Weights of a small GPT-style language model, trained from scratch on English Wikipedia: 185M tokens.
MLP neurons of a small language model. Each row is named by its layer, matrix (down: output weights) and neuron, and shows model dimensions 112-175. Each number is 50 + 12 x the weight over its row's rms, rounded and kept within 0 to 99. A neuron's up and down rows have the sign that makes its largest values positive.
After each neuron's rows, "fires before" lists the tokens most often just after its 100 highest values on Wikipedia text that the model never trained on.

L5.down567:61 37 46 44 64 72 53 57 37 54 38 74 26 66 41 56 65 72 79 28 53 44 37 49 49 49 40 55 65 49 44 65 57 53 45 53 43 53 54 55 66 36 58 40 10 57 44 49 51 40 22 46 50 34 50 57 57 31 68 37 41 42 65 60
fires before: "is", "ist", "ut", "em", "or", "u"

L6.down69:29 52 59 53 65 44 39 64 48 37 61 71 48 62 52 47 47 68 43 46 53 28 39 51 42 58 37 40 57 58 35 61 69 71 67 53 60 60 45 54 54 38 74 44 46 42 55 62 35 46 35 56 60 61 58 53 24 60 37 21 65 53 47 62
fires before: "t", "l", "te", "m", "ther"

L5.down458:49 49 43 51 60 61 56 56 56 60 44 42 43 48 67 72 38 56 49 38 18 45 64 53 41 52 81 33 54 36 37 48 49 54 38 34 60 37 44 41 58 39 62 46 46 58 65 63 46 67 43 56 50 58 39 22 55 56 47 40 53 51 43 41
fires before: "v", "ew", "d", "l", "m"

L5.down542:50 54 57 63 50 47 40 39 67 45 65 52 38 55 57 56 28 55 71 58 42 50 30 52 49 52 50 53 25 39 55 73 53 50 48 63 21 47 51 60 55 53 49 35 42 76 48 58 20 48 46 38 31 65 52 38 43 75 48 52 49 40 49 76
fires before: "rough", "ree", "ir", "an", "ose", "ough"

L6.down503:54 52 67 71 52 64 55 40 35 37 47 62 40 55 29 57 27 36 36 38 40 43 28 58 55 59 47 60 75 54 53 95 37 28 61 53 50 46 46 63 31 42 49 55 40 43 52 28 25 59 59 60 34 28 22 45 54 51 50 48 41 64 43 41
fires before: "s", "v"

L6.down346:54 41 33 52 70 48 43 60 36 33 48 67 50 50 53 56 52 52 60 38 44 43 52 58 36 45 40 54 27 34 46 70 52 48 36 48 46 28 31 38 59 39 43 56 55 58 37 51 74 56 45 68 36 67 66 24 44 65 52 40 43 61 70 47
fires before: "ould", "e", "ill", "hen", "on", "ith"

L5.down54:40 65 46 51 36 53 49 33 41 47 36 45 46 58 54 60 61 49 64 54 52 30 48 35 54 50 51 63 66 47 22 50 50 42 53 32 40 85 33 40 47 67 65 36 53 42 54 40 66 57 57 47 55 45 32 42 57 54 36 48 55 63 57 38
fires before: "ub", "os", "a", "ass", "in"

L6.down351:47 61 50 60 53 55 53 37 43 54 50 48 52 38 61 53 42 53 60 83 37 48 37 61 52 46 45 52 61 43 45 64 51 63 57 43 62 72 53 66 58 47 52 48 29 52 48 59 26 63 61 27 39 55 52 57 38 65 45 50 51 62 48 52
fires before: "le", "old", "ing", "l", "ard", "il"

L5.down697:62 67 49 57 62 56 50 84 57 49 60 42 45 41 51 68 51 42 27 45 46 51 32 52 42 53 54 51 66 59 57 73 37 57 35 26 47 46 36 54 46 52 30 43 45 34 53 60 46 44 71 42 50 45 39 43 49 28 44 55 52 48 61 30
fires before: "el", "es", "f", "ing", "old"

L5.down29:26 40 42 35 66 61 36 49 38 64 61 53 49 40 70 30 74 66 41 49 77 41 48 58 51 60 55 48 55 47 51 47 50 41 29 68 42 64 21 46 55 41 76 56 61 68 56 58 49 40 66 63 50 49 46 41 38 34 31 55 50 28 50 79
fires before: "en", "at", "ated"

L5.down580:34 63 43 25 52 59 35 55 44 40 56 48 64 50 49 82 55 60 48 58 52 48 63 62 33 59 76 67 38 58 49 54 40 75 51 44 28 44 52 29 46 57 35 35 53 39 56 49 25 39 70 77 56 43 41 58 73 81 67 84 64 54 36 51
fires before: "er", "y", "rans", "ec", "em", "a"

L6.down563:46 58 67 25 65 43 30 36 66 29 29 48 35 51 44 63 52 30 62 60 69 60 50 23 37 49 49 45 49 54 58 63 40 46 72 57 27 32 41 50 44 70 50 58 31 36 55 71 62 51 56 49 56 60 48 16 60 38 39 38 56 51 65 62
fires before: "op", "in", "9", "v", "u"

L5.down124:58 52 74 34 50 45 56 51 19 47 51 54 65 70 49 52 48 56 60 46 54 53 54 60 41 57 49 65 18 53 31 35 43 53 37 33 44 69 51 13 43 50 55 65 67 79 62 49 24 53 45 54 59 48 50 51 52 65 57 76 33 55 56 39
fires before: " is", " was", " has", " c"

L6.down359:65 51 56 60 68 47 78 53 41 27 30 61 49 57 19 56 58 40 31 52 53 54 44 49 65 19 46 62 59 69 59 56 54 64 44 88 47 25 46 50 42 75 48 70 55 64 59 36 50 48 50 44 61 47 43 39 81 44 36 47 43 47 38 42
fires before: "ust", "ed", "ar", "ember"

L5.down159:67 29 35 32 64 40 54 43 45 54 59 37 58 40 56 53 48 58 48 61 77 60 47 37 51 38 33 79 46 61 57 73 38 49 43 53 56 67 65 18 38 30 53 63 68 40 43 69 63 41 48 35 44 34 65 50 50 54 30 38 33 46 48 39
fires before: "ian", "en", "g", "ge", " of", "ver"

L6.down561:59 44 53 40 61 50 55 38 57 42 65 58 61 72 57 33 28 44 41 34 51 67 30 44 20 51 59 39 62 43 48 58 59 64 47 57 29 62 41 55 54 32 74 45 76 16 38 43 47 65 50 46 49 38 43 22 70 30 68 43 45 49 55 59
fires before: "ic", "ge", "g", "ant", "ter", "ile"